config.toml
positions = "learned"
attn_scale = 0.0884
extras = ["capped logits"]
warmup_steps = 200
MLP neurons of a small language model. Each row is named by its layer, matrix (up: input weights) and neuron, and shows model dimensions 0-255. Each number is 500 + 40 x the weight over its row's rms, rounded and kept within 0 to 999. Numbers have three digits each.
After each neuron's rows, "fires after" lists the tokens most often just before its 100 highest values on Wikipedia text that the model never trained on.

L5.up445:494504454433550572491496418508459450525487450454549533468492489400470471452473513486556526431490445487453435476481439506530500481516506520496460458487486572514528534500515476522433544488529486461506510502481495525496538416508508501474522458453539524602552480557485524489556465542468468493521527522515446477527523489500498484451482492516537479492463462534455530447504525480440483510472456453509417478547531499553531532497510469520512504474477558581506516526544530443602517596505495507564542606475495555477482554531536481501522461486527393538440451411489495494505491545503503494535590518432485501515551512470491528524514430552539495522534501541504477518543563544506478491487477477536431473505554514525603495497539504421606542448430519470502571431507438556430415501478480
fires after: "u", "ro", " pre", " Los", " Bro", "″"

L4.up462:408477436489507445473522497522489466424567566492553514523577478566506538439467517433548510530484529480524526537540488463490432490483519488460478426582516481491495502555541473596514513551523532539548447486485481524451474462463472589521516496472524548499502571569564526450481490543474459520545440456469551467501453507448504522481479447421504546438465502512481462508485463536585488544512533466495571509464469562484500530497481444427453484477455514497553531557564559497520493506471409501529590550435515511458466509510496501450463513513566473427475513621464488472469485501517441535515487537513493460445496538490490470564517481551544547485508478463455532489552412477456606524420492527472508468462504454553496492515477469520447489464504495492542522535502441574503487482569536
fires after: " (", " b", " f", "w", " t", " \""

L2.up955:425475503553481455504450509483517461452559533513502530474492514507523496503456468525528470513456503527526474451502480527466489524571482490475528555509489482450511500481499496388527534500446492501454499513512599556517444499494496437420474490538482452523465491480470603538501537510539579490473573444445478476492508503549506445494467567516455558470478562466517498499430489551519460529541524502516531497531455465516536479532465561531511497490579547546509514436500508527503507494413588521523528475446453446494509524534423450463456456552459473554497478505462468492551431460483491516533490551522482540519549488512481542513431507575483558484533567478496497518502464581428564475411532460545466514496508494498463395565431475516617522537623468551490550487550538476475546447553474
fires after: " ", " comp", " P", " on", " appro"

L5.up991:462563491541521574478478536455527497587523511517518550463491482482571501477505524532527482535490507488470457492469518516503462462511507468549552537523401508467569506473476498543505515490486553461486510548523505483465536518518444450554491480484524561560446570522500486524443510552408494505465414506477454492388516504460441565460479520507517488526477458562529476470514546578535385567470502442443503468458469441512439439549514526481501512508515459532488474523531488400511447477499506511512499576549545446561457439493458547494461526497543528523521518514476545470458527529508487470573549477503436443534488529492448537522469442389498513466466479477452505509513455504522526570505482530495508446369525468493535436553557462583476489576452540525500516476516526533499510416429496
fires after: " ", ":", " |", " y", " was"

L2.up228:471493512547508531518448417494476475474509445532465505500448468510511546510513495429518499497479511437518498484520501482509535539503561468465489485564550550534529518390436537523491487451548434441483494512493593478559456526370529487502463462505533483529487554468521537517485484473501508490545516488489472496449499460565565483453479483498535533542534516527578523521494460444504487529584496561548435555530480534535553441609450460551500491455494441522565501542521449552517498517513535541493508536471417525509487535528438516473478413488390516459404491439441522506457514473495491489488540519532429498602498539469424538511497517489424535526505526512550435472463593474480468520537492503540443532448497532523501548520504480515477509484415585522543540441527561499453479492489445
fires after: " C", " M", " c", " En", " exp", " en"

L5.up202:528543542497462602527457500463544568502513480492457564505473493534404445529520479503583469573480541543473517487463486422440511559443446516422479537592439452480514485550544474472491567491474571519444490568498451498502470522519400475482414463471459460525602440453496544485463523480511516495584477518474502479515454537448492504515532478489534514487543531444504456474480463558471457520504498471410406500511512535575515575513562492441483486491509451540458462429590554527504536525465438480492498456444485417500535507535522488480498516497489554439565502508520553507469503491471539465546491530488539535545532408470501432496491503491516495533477544493526536434481535447518477578503534497481510456571539532499499498535443481494552466501474561547535538532505533542530441517482499
fires after: " a", "A", " re", " A", " he", " and"

L4.up864:517637477552481500515455491485498459520576583496497512511505577460459537495554470526487538486460510464447422553529484502499519500520473532493458466555501474542510479501525490462428421449462564519515489505501477509468505485526454550480530465512501593442493500562556506470508532456546500584534519491429507476435588543517518560498469445523463544499481538428544542535404475424505455542459546530512584422529429538522496481562461510489488481493531542527498499500533467507512474546511477483493474509486498465500500460413481564545489482500524553488480547475467475466513489559526479574441483473489541452406536490449558450502463485444568514561466460496499467514499545452475494546491549609538528444536511516543532474509452482423592470478442454488517492598501492534479511516499443
fires after: ",", " the", " \"", " The", " of"

L2.up198:463490546531520530542475524495445492441463454473482454525522519494552495499515503502597536531568472525522539527479465565509422536505436444500529523529490482576529477485534508511513492532533492425436478519541518503516517527542530499428528499466473502517446493478489492399471461546486509497503441456482491533467512454493565499461520482531462508515480532507516517541505445544465580498466503556525520514481454481460573522551403519455581485594450540520479491524514481531472509474470533472540480450498477488494443474449552474528516462474524463520519505518508427522521571505512543452536417413443485461566434515486447430551536514492566438544439493427475485386607508511486424516449492475483418488490556495517544553581502542481540577475528403483574463538503489519555509543546517
fires after: "%", "ording", ")", "s"

L2.up121:511536473574564499500430528502520451524498494488476476497495518614498439528439501445525528474497533484510468419530529585452559456491499481552447551491471471510450498539570543446482493588524459555411504582483496547452497567454496504516425513486497474476521484539532567424495519497489476453468507485494517509481524485425554415472458566580444465473519577498468473494537462454553516543431578481479458480488546467506532492494474489471481506520542541571535553460525506489497525451571530507523482527500498504532430483486507538491459421447466534535449495519503529464452482543552477423536498550491494591479526542458490585524494471525536560457481513487492453507448520480484477531497413498442397529427517522464473532460496521500594442502527424504488556501522467451452494511543490
fires after: " re", " m", " gr", " bre", " acc"

L2.up829:494502455507607426490509533560556547452511437551453554542579553487475475460501498480531491471518477454552506473417464506495561531452561461549502551484542525485482502583554474523521492541481539453448472494504500521490511447493491428483469484513571499441525480445512469475555560403493504476507592478499486547555540497504503464509503404421563492503498485478518532512481408470528469527501497544481532584511484498501436422571567444455584474479544474440492476544478582500507454517530376406502489448482482491543516549475558510471486494458492529507556524547481399541483524458450472545461533499508485534445510471513481511516465505546430494490486490459502498584508544520534533545457545516546462507467494543484542532534447463523481418512494530472498541512503534495441470499492557
fires after: " H", " W", "H", " S", " Preceded", "ceeded"

L3.up284:471523500521449498459511498477493421510495543473477533423497544501565483599513479479480478550482471519514434544516471517449428511465514527512492480485477549481450492479490490526497460560481494574440538510470559466527492512507527502445396538509552523490430501518566505500474473460441480482465481476548450524502529571498544474463487453449516493494531462483471494539469511522435485503473483525480435565458514473524481555538475474410546498461563572491431500549603515488425395496594530488561478521462518538497501459491508592445511482537584523514503477432463480474448452497578511500519545529513538520394492423460458492609531539412520557546555476471537576473477495473493488483568526574447513466481548549525509462488521506569508465485502513527523525525426512509505536471514553
fires after: " |", " ", " an", " the", " by"

L2.up833:532490535451470577468460558479493523506513499549535526502455458541461523439595534490483560464525558524509551505486525484472514541555503419475502529522444415559498488511442560511484511510527551421562448500472490509474505514519506542405505459468528481471493529524531463542559513464435517488429542560476426414492473467464452432452553591564438500475461552499586471496493462454548470480588495467503493437481533490509494451507472480516528477571498497510475526463529555518491528504449485498550565473491498500525540472450439494516501517492504444506463475456511451483536450570501444515463443506535460514585510469503557512545551518461521555528468524418469557481516493487482460489482450484500487565455584468510567425532511483462481570473503527489521508470528524489592584569599501
fires after: "\n", ")\n", ";\n", " U"

L2.up339:469541535477571517479439556530519524445564516474496455566480492503444481533500419394413476525531521473520503475485438523432486504507547448483518528500536494534497569485435510531577522506462535450468484495508501462555503489490528532503480515496473487470598517501436563480468509445507446510494515463409442540469542532493526529503527523532481459485526497574429445539508429511509389559490437543453432578536518489536458541429456550474471542514500553501483525513526522577435560491505479499528535445496422463541486501476502555513518430583504502497445503471494427520485531472511540465474505513548487549500530537502545564524570460510497543467454491463481503494438526464502437487563490557436445464487550527473457593545559544515464473526540461514428436523481542490496454490555542
fires after: " L", " l", "L", " Al"

L3.up795:416509451483608448451470538502527497525567513558559523445487532529511450414423461507457460462480490482517464571480442538511531530481492426518528558521465567564502508471457510492472563461512605478517465552488515548521523486489455512496460478579488487544477526519484519493451599503517483486529467467408530533447472442514559559519507549538509512494510490511560438521498460488529486525505457496509431575453445525464488556499466510472503520553545573533463542450574508442504480482521506430522489442463449503458513489507495459562511515491513514516461419480521498519528546503482476582516540446509495478459493483559445457563553473527454495480474437436564525492523486581487491562520531552495421461561467473494548472406537491500521484471496490552547498529520541496503424419568543
fires after: " of", " the", " from", " to", "attle"

L2.up1005:517453495439469501503552480488550484531469485535474546499512531573481471527575523505503500494482548407558561577424522527485515539459468494511532535501538490569440543556524496534496479519540504474524417418414540518528481580566470521538525470519473515500455489414498468542501554431600421540592517510554462568589469460518559498500497483463560478517514432525501509483528504491455466497465460454522530476520420507444528512553470546477511467422507471531444553540522497521528523570517517508492532455454469568511507485524534466477449519394544438450488483400518550463523497537485561485493467518525526472501494510510479456563529505491448431496472506531459497483484452489493534435521577504474470415416525473529534524525416525545539492485443554475550482492467526507469448494482519
fires after: " C", " St", " H", " c", "ven"

L5.up949:488410482546631415512475573511474457531482410525508586519529508468507464516565586541420501473494527454533474431518540468553548583441470550433515548511520568466559509447484430511482500499485531511534473506488430534490506492531530454543501467490486431503520472493476482526538497456456431535449516576465509522512529522516493486491463535522526472479479508486509554484466527495469428499544441401485458490466525512473491507475512472550487516507545535556533498479501445489528544494500592558499522499455570461549387468505534499552492530487467464463467429531534514530491450497497478536490495506492560483540449526528461489528487511518561555436447533525507536492456505480518451487541442443542529546483488458494563471553529502479483557432492476563490549493433496505494494575362525
fires after: " H", " m", " h", " M", " gu", " Mich"

L4.up756:396607500480558520463490461510437498416528555499424533557516479517562549483490484582494522488460487498531394545488419458560419498484524491534469489443501516553481467503481459558504484423480557481427494461457554480447555469460475468538493467501578479434510523508510440484584563485519532507448558502555545548483558503508521453450517485568429494446448459437507536550483528533526607509497504462501499476462518517513491523555538476532527521493518576560518479472503522446447482459539488474524447494514510509530583520580483432522535458448405534478485477473507555467472564488486445469520547429494576470537460503504527516479506443494464492531462488565509472561521507489500515480529517528456512521490459564529507578469526505492442483514514493551476514461453513561461480528543498
fires after: " B", ".", " W", ".\n\n", " res", " |"

L2.up102:457483496486517456493564563468475502492548444543523479519479512534425528571532460433505542537502495478468540520487546500393539446485452494502527553490449534450464517480550507579462477548520505421469464436507505490468470538572495522463532507407520504502502585480460483539523490574526475517477496561480525507509518500399554575531496471480465421627509577470509499482487462550438474452545478437460519502436503494530439513500445507499540489492483540490532525493505502473429503501486549514473507460539517487549502460486456503482468510504441448480470535494407541523496490510498498448394462598540481515470452469518470491649465567474469513496526491446507530527443536511446527443506515488485449504534491503521551528516486493517511482427586505523421492560471449504480561554547541
fires after: "\n", " ", ")\n", ".\n", "201"

L4.up17:485481511473542494420427478519472500482500498532513410533487555489524550465415549518586478507599460536458517452445454497514460572519513565513496432447433499567461493462574465518563487431582505493508496555433498482486537456512533586514494476464532569528493443495539493465463509525490429485555526526423521514463527424491437553504567534467516515539404493499477405576567488494471506455559496520491535528451582508535480442552512517474516499525443548483495496566498520507528423500486580492468510534477419516529439529572548464491566536493466448463477488505553466467444505478495469495448501457460545486476518502513439582491493519492493512477474472519477532500524523472525586478467488516483500518483442521533501538510484600456553526441531492483537507502425532559476476515499517
fires after: " s", " S", " l", " Sh", " T", " t"

L5.up146:551512422536484601507563475487491495534520498523438580476492510541488510472511487440619467487582488456512471480471475516452481559443495558416495597468461561476540603474498430479466513419525468488492525523569462501542549443513455527530527486551458503504560524573478457474503533438486476542507453528497469518556514495527524448449550497514459486487423480522502565430461474500524499466433518564474489527485484529495453510458517535455550484493574589472476502452491508508486526528484503502438476537500499527479459534507519495550515466500484482449538497511467504573450454520490549428487495527442500453481410493525504514491496553464513505559520461507433518495533520571546513530552454500469525537477506492528472486422460503468635492521450483488545533430571532477403492434457512
fires after: "ri", "a", "ra", "ro", "u", "o"

L3.up615:479504412529494527454508530497501411504473550495404535505476539506430466428477451477498496499506486519486512495487579566579517495567494500505522545516500487515525471504481459530487502535477453468461508503523557471479479457481534570482510526460493520486506545487478522489459514532424505506549463450556499445454536541508510572501528567525525579469491473381547415459494492512551550486535475471518458529543602559485504504552510526485435462541494472449392486529552499514458549460477526505494517569500523409458488508438522461454461453540488551457529492531534515450555540511534421521467487513588526477468523565478467506563527474432514482560533481428462426480512565506521602485459479546462537467485553481410528510556477390483494515503517567484474558449489546482521515478502503
fires after: " (", " \"", " trans", " s", " to"

L5.up795:454409470564540508503538506477534528490530434622485532544432526422493516507516496487521480469420519483525486455468482576391468526489591493524513505522487409464462429489561542461457519493492468535507508541548527492523498456447491590501481502554462486484410434483444517471510577546506509528546525511531530494446472455476517491431491417487472512505521477489504533508473458547412532481542495488485503561512528544594523420483432576501484481556506471479552502453509512546480568464513529436491541579580528512443485509464474485463544474513516494492513467489545507512527441507530548520547475527509463445521620472510484507513520525503456546438425530438459493486481512484535472514481535480541463545500501486518581469514503434515505480518548520511547523572575488541429452447493498
fires after: " "

L8.up666:445532493461576510432480500513477483457488413436491490503508519450461450428473449500531438492495465355480527481461501453549513487445543494515455491493442546470548532523453494497445546470462508569535478479479531531438465534490521562477509530525594528447478494493569492498464533504424471531553496532475482499460462559446540493474480477476542508490524563539509462489440527528546500440537513531392498498461488597524500513495488510485481490425456485516483524493510524497487466413513525525512502432454482552531550545517531473553475457551504560511423463488480515495496659557497491521537554535510460488516491492545549452564554440489516441499535484478550457504554566533501522471528504453520521447484469576533576562468556456503472501503437444539556529561514558519502484529480523
fires after: " Al", " al", ".", ":", " (", " B"

L5.up592:465522422382500463463487539527432474526458507532529474454474462544495540524547496584513476495462517480456461517526530470532531479451562489485525504468513542493503541524487456567510529475520512613504514475475556467451459484512536475484496481476414475505564457595515528529533504467545413441539531558477430493506582479473521499450556516472540494491438554471443491517481519513498452558487451527523446454453501554482494434484448502470524521502518507471533556468612453460543510593494511486480569503517477472533467545512484399568501510454445456490471526500492521451578502477494604501480484471511506478460523471519513556468465533448514581454519481550492542499510524488498496501446483546549474554563575443523587566493522461564500464461495462540508514516549464418501562451457496
fires after: " m", "m", " M", " Qu", "″"

L2.up905:516520464529577495467419531516532502488542465542548517497441455486500525382532502410513486450470552474495453520540553468492497537544522518491457494439447518435518567484469565498494449508499486470472457578532497513506543506464482540449501377532464470551487533506476528528594538507459481467501497566476495497455479568549567563472482576492466497438454424534501477545473534504489555462558502483490515502524511557445505495528514509525565523509562498442500456534509502509479402531536517450498542525501493463515467498504438506548522411507524450461472613477466518481593542558544480477506450457573476476440584482392518472546500536496522480519502520547495452443453545499472545430563540494452473487527585475486543456471594493494515500464525509528503498508511517475463521469490463
fires after: " (", " trans", " \"", " Trans", " non"

L8.up246:523511415513499521522456469465510514461458464498532476510529430455470572520488483470449469463451512534573469449489535540424483544410504497446505584521474522496495520479501508524484544510487529557534437532556476514477501492475447515533485514487442534460470498538475391488515521582561540463561402480449451495457529552558547510455428500521485564483540510434499471527443516516447490562566533554482493534469485467528529468509509527492519516435589481498594575531492482483515589506455470515498523511507510529419543466500501492504432466542492482535477517516493448515494571474555570525523500608464514435481567486455475496520560424463526522484492469503458431473565476472451495558531516559446489494529437522480584470544558426459476459539499457530526545512502466473469521460568535
fires after: " ", " (", "–", " d"

L2.up309:504558421560554491459472462421525480437538539539524541561507545481499488471456478450544516545502460532530479429487418476460446523570519462484442585545450473503491488573570425490523519440477575502471474548462487473429540453425502494430589445503559499531513496468418489474459483534557529492485523474517516537529494463538480507548471498519533465473494503369557489503505489507439487560474522487443490518452495492495466546474561529543546492454505440539462517490560550525528539442522410492481516480484548578504520468489530478480454548555434499514497547493480487463466524480561492537529486505507533439556530519480486546497476465512611490499481518511467531536549463460540574532468554499528476446463514487458416532485545496541601490549510484455538521510415519476485530514539525
fires after: " b", " B", " st", "B", " w", " W"

L2.up647:501466507503490490515518523478539419454535524512493530521493561485497527526476508511420535516427551488485492588448469463440535506545468458520510547479505606514475482471536465515533538546451503436539546550488477463510487540478466536466525419497524489463484573488495542423459558471534493544567488560438503456549502508518527536466506490564423522460517571538522513472461493547462433519506482516411455524498494474543460536518463538455494495522524467492454544422479498490441473579551476510491498403517480513548525445539457567522464491575511453538466500488507502475534509549581522491506500494550520496463540541534524537542454542534534459532471425402420452501551479439520524588516483459438536487491541448553466488443454583513457531494493458444573476527534487458518478402547434
fires after: " l", " L", " the"

L3.up323:531422502501451518527550420562597523500558519460471495495517514477549490448562529469535519548468463489424466532562536496489508560567463419498525489559484555456471515471500445512580436513458455526478477510489528534515570555479559556447457426394544488465483518514484559489572457412462465511451477528509510482452458431518498466512480447476526464512483565462552520498492495553480518561517531419534505460519486457496451538494445461520569506557555535525489508507504541439536529510500544520470470528558466521529468478510508497423469512468592422493486451535550539430420544489555487516494536504454534570483481433507544496523540529428491495488485443510441482487494573485463544521498540459544481534505559481513523529466464478494464454556462509548538517465514480478505414547434551
fires after: " |", " —", " ", "°W"

L3.up291:456462510488526479506482436555439526492455555493470510409456546512460570518489513441448494541530556476554550550496487498454455535460546537491527537458521471477453500544430480480499458491461519431507442517501484474531499525484462468494548468469589503519468424507418457408481527540529559556497603529474562534533487476519541469444578502483509536529491484422394578456487436444537506495464502437484537491466478535488488576529539503506548529502551586540524528524486463491491460505523539548438546496536553478517444506522544514523509508393497543476529542506530552469490477499486481538501505519502510488484458571469442438525457452393512548441543501471422539480462506455535523548480462599478567468522505520505576477494483515525442471527447476492502491452471492551461469533563515
fires after: " R", " St", " r", "R"

L2.up379:436537543502519493527475503562482447524400428504467486420477471494552511530517474450509505467534483471466483511527525493465555539499460434476470527611507542433446496544524544583430561561549507531483475596430503540512524478465475559442467419515502509490517467555486556516531463479485464520509508471487485471441516468444510458523486494487583530502548532563535465452443459543496496502484475450502509516472486539443451467565520433522547464483437524539545487523461386457510541488550515513565527507489528555485490495496463474439540445580464525513549461523470492524522502546461482534484633472534523507480517451522404508495533507485538486531524495458454512555451455553530491445468523511487444450550523475498523499521522484485475518441439591555468532530493555533464468481424570
fires after: " ", " comp", " N", " opp", " exp", " qu"

L2.up411:465481431560508438510542445445517503483611505551472460481557492470506497477479572443513452415530447474516458545451558480468464425459515512531528568476568483451484493473447467523545424491533469510433523501454477499513506529423520535484409498558505559490513437541448520552528583439555464537535492538492508520460510469484522498592540459464513486515553519468521516571438527496492491479585488510447531564427508558519462476511512531456542479452474498455544454521471490457502464536540520444511556549509486466483550494506524509510450463459520543510498481481455450455566497422521470534496614497517512577529556503487464514503553528502439554457511525467477553446415492546469570527449548487458516510550487510499555487483564524453542528478480500572592533469478514555517502475484508
fires after: " the", " \"", " U", " of"

L8.up128:500493417532500564570542519534507409525510481568497550486537467505467483490518475520543482457467483530467530535510525471451417511515501461540536493469477447474588486481448485456486471539534436536552526531489465438536507462506505486498558463509555445416541485522474545525516528466523460483520475541448492505455456545509522603460504497509553573482483507503504504444494476496459580516533491502449611478574540514452584425496533531477485503565603515477483508512509531511498483486545518484518500423455498552545594527480566479437451535505477498446482498476545466493457463483455506551506483509483494570523520457520416572478548479553455496451448565461532507443531601517500461450466495473454487498418434497521539475482393483491529475583513511502472493503463417516580502494527466
fires after: " ", "|", " (", "–"

L8.up243:502482428485426521471497557595512518490510532493520525529543509499506448496475580537451511494480522475412516487517469497466471529547461505449505526480510554505443529480516510513381549470516476523468441531550564442465566499470451534369474488516483509455525502553542496462468567489484513496555539463528420480488496463506506501403555520411519440417493519541500485481482504492514523467470576493504496533490459546503496529513495529483505565459481553531525485511514455467516482536506429447522534511530445426568523509553417501477489512468491436480505454606509560515510576493459509470443477504537526567515564476508550548443518544523538526372524477484563496458506526496531469542441461491520500578487514579521509523490454502554439476453585461540439532506512521498436445510473489
fires after: " V", " m", " v", " M", "l", " Gl"

L4.up811:480529494455512481458487522495486529434530561478489561538524527499472511481507582486511494469420482416491473565502484471500562499566530562584583435469469524443571537536553539520453453480507501511519556540502484477525511464487490555495524477499461529459453547433413512514454598516496529474517484473479464512463503556479478545399493481578455548468493519495514460516530517496498504464541545428508535557526503551536508487492484527518569482475492497537462519411489412469466437480508506498506498547496426586469428572531482564440474420550473505512449567525498473498470565441487459465499468470597520454453526480476544496453466558465472494527522466460431566544496516422441492568457470548501533554487546496547466605542523506501488488473472459458486496487539469554500545535480476
fires after: " the", "I", " c", " me", " m", " The"

L4.up670:509473506524559517419496456531422424490479496540505540475424482506518488458440551430517520444415418508549422503508512445497509505480499439480554488518443429515382452549537464517527494504541554516473498452586543474461415499516478512492529439435495512492491535442469412461495556524493490491477452573439497443444507536448568523503488489512461541454512479470524523519509517479535500487469485552541470498484510549607461466546554506479406533519482523495414454472505446479499548478440554535469507552512487501414548502445562568546554481514504498562488453454495482538510558450588558530501545532472458496515562541564498534468595469429516544504437507497517485520446488468507513565502556509546498495490495527482501521499501479479490480513571579514521479470540502511511477539497493
fires after: " (", " ", " was"

L8.up241:405509501518574459491491461500494457493507468563495535587537531502551546511489433477495428538497472462509533494547509501568505450518456564495532456436519537585574519592522535515526507529453479550543555530489509474468510437492518534493448516490482552517528513444505462456588476522473474535551557462544429534462556449531502554457460493413474587458530479526558404582466430533548443433503508482490474463526496540476497574467528530502522511494498518472438507537490486505524445496468488479501484499445523462497521509537472543552469556513454551501434425516481465459511489486510466532486510430515587503484465480524498410546506493486478479521456545446448489479497472556557476449478491487427519497514444544540533424524529501486495439514639547443560549489524506490475524478524555
fires after: "-", " (", " \"", "/"

L5.up1011:516519472474503528490509583406470528460510476495489497474485488549461524526480503508560535574409535534479560465476471543512463510533518431443446483521436444491526431514510500452498501376460595518493462551459498534544500527484512525563552439498525469617517443511524524516523511501478524438496560510554513501511500490556499461510519536485523523483493470465522530479557511478468473494490466490527464443520537517487442430508466465420485426516511488532545473400523488548525596465509488571459430559483534489490538489476515450535475424457489553472504497489426589480483512510518509520526556568498458517476468517572498508433530515550547572547534454467570506481431457461532519498474485534456483566485530506510554513506546501448526451463502510513482633461499507588458446539470537
fires after: " re", " d", " app", " m", "ri", " A"

L3.up204:485534451498464504500467465474514508434471516527462489554461557503451529494596599406473481503500564517470432454477468470549496517538503499526497442544461456510482519493508495485483471485524506471551443531469558488552490522596525504531451550509473512544488543452472451552565531537443464440497534464503492572517519491466542471485460466513528459496496461550526498506567435518484498542509539476451531396562519496469534489508508458500625471467543521490445531564454505534547484504457435418514522595529521511470501446610532506497504421513484484482486576484505459527537444447485520530501487510502491524518486494474439504469519563484489541404537532424444486488431451442550513435569521457478449457432462511465503532466521514464419481578547522564449472548547518529491527492477528
fires after: " C", "C", "c", " Sc", "sc", "N"

L2.up519:434445494529494525518518489473502517522539490521510552493478455515465558532489533443558434500428543470467464445453451501526557489442524472448437554461474463560518463428485500531443532496487570421460532498475489532485554580457559456558468495463450423540468526485497483496524428521511579512482434503547510497507488545488481505429494526514548434531501529527497469569448461495487491553488456535526500473522423540530530551574551478446563527480508487510526471482507441437500550569529522527515517505402510456422511518460486496457523507472489507522407545479453500435498494458507529556435481551514577485530560497419494461530432544539533491535517571500490433590517459465510498511534475477488470600493558456421440512606488463541542509475520516509539462518521526554501534469528495
fires after: " M", " P", " C", " the", " B", "C"

L5.up511:423493530479514515556550483500492522494468568565414523539516500538422539468519476476490489576497467437535523492441534509459587472481473546522394499538514489504545507478484462540487498441514507526453523561526487430426436515524500455538431517482529499471478521486447471546466493611526529540505505528448489509602553510551565474483532491493529507548564497501464535468518479436485495469539521569498577493479500478475516477521452473457517537507550553494498493519553464434514477635561504581446498467437507539507443491501431445532491442449500503492491492522467517430510480499485504502489483563552431377414525428514489511517555457487552521510507505463527498517431518514478487494410546576470500493445526410540461559513504500561527511490560511499452517477533471539496498478514520
fires after: " R", " r", "r", "l", " v", " Den"

L2.up175:502525475474463478547489431482517539502473494603471540490490503466462579527534493482500495470467476497493548508481573456458486475500488453508493453509499511567426526509518483564533515480561494460483499450525531475566546491475483461477513550493585531466494468481468396558508478533523414543404525505490493467530556468424455543481525549471484541476484498521511458490503558560457496392555495441533477525547505560500474516509473515453545487496452545551522475502570501523453447477518508516506558565504519484486551478449476457467532542459544502386524476553448533575510513485476466548452479619505498529484491477458504535533568436455468451560467537524488521490532511540575452482502484481462472499534408592512522484527500491467506486441525498418490511496517511483616497622480555
fires after: " ", "\n", " (", "ae"

L5.up422:462456529501621535485582500524541529529541451514588559495492538442496431491501491490446492528468455473478487499532554485460416501546480513491474488558545528494469468479475520457487575374536422520487500501498505468483431501476450555506525467461452592552505551541512434512553548531512528508473465512529497544517516521500531508438521482434495462493381538580453553483451541585513484472525528541498492460527520574474435564526426488451512473518579545498510437459550496459497542506494474481485463501582493496535520462553569514439477442423522529432489518481495476503525503483481484406536472522531546464488560518488414546500487511482477467522542486469538484498458483463520522532534524523477456498504521552461505472460445481539450502442441535510541428465539489511474543452566439
fires after: " C", " c", " v", " ", " m", " V"

L5.up388:419490461475508483522485491490488539518487515491577589500450481495469518549538511495456465488496558531521405470512466472517457544541543471500508451592495545551455563454553495459479428449524492529581427480485557563532560570533510502502478501490507513492453480454492520498538453517467460474450565491563444513556576538529482473538552500514483473545438435504506500552509529575485397508458541568475535532481510568460515472449497508530517505404454501494435451491534532536490500546463484522485572471522479474514482530541502503489538486476510501415548503431533454512546490549521511463527441519576510492523471476561416452502482506478481493512499512536462506461489442439504466516486500437465443472408583481510464511546513530504568526475453455468561475506598610486436482540465456
fires after: " c", " C", "C", "enc", "inc", " dec"

L4.up133:458481475545437500386539391455454535503536487527561497490517572497489511469423542498485514564509516475475483546453533526543424555592459473459442497548501442504484474520507439513540545483481519577477448543463494487565538515387472485486394513480519538526496523432474509488512555493559451487529522472516517467520462511477537530568480466430513566530505417488516471455425454532424509500516460581555509518576480561497533496444557600553469405471510550497485543536550415528514528562543524497499510540499523468491495532474507490482531486494520528424518454494520526492559520513468487532561454394479509461478482523489513482485577466462468522587512570532491521493547497497508523488456503556507540431484491477442509479497461505498512480499504468485479526557548553551506506543482499
fires after: " in", " (", " \"", "In", " In", " a"

L2.up803:488447547495510449454500551493539591501490489508415478435440550512555541542513514440473534521534503488432459497481413509515537454512468487486446476549523518494533437558457467526498448473490596429492533547476429445445465524453478558547489482466479482566513531480547471476577572525515507483542546446578508598534489417473488504562460488505514434471515505546537500520523508446485551492481592495545482546461545472512489426584507453466508508418525497500459516551528499447515490466503517447537570545471468500553490465484520524532538530486441451479456544486495490477468532425542461512479508534486454446458462573470521523550512500482465409467501505508493580471520467476540484529548574484499553477476502511468469573493454508548422511451479482513500502629494511497486467428471516
fires after: " H", " h", " P", " T", "P", "H"

L2.up209:407410408470528536432461495515578494457514467503549517579510546541523532457486494466518426465425496465455503497507515501474523500485578471521503474516470424521469501520477451494504578467514462484532473482519452442521542522476497499410510537549486481505458542527555449471519491535459501472557492426503518572514555537430492479521451510498487516466601522480445482521532475514479481548567546516497474473550456502507466525575529630484542526421523477483471571547525461503488462571504495552527466426534535516501534537539509470469432512473526494434543487515550451518472536467485502507358459489485526488542514501498455472520481580509454522476503567494512380516467560496515492442556488493483473513489527485423552459520510514515519489496511502529547472439544549523602477531496468
fires after: " M", "m", " ab", "M", " Ab", " P"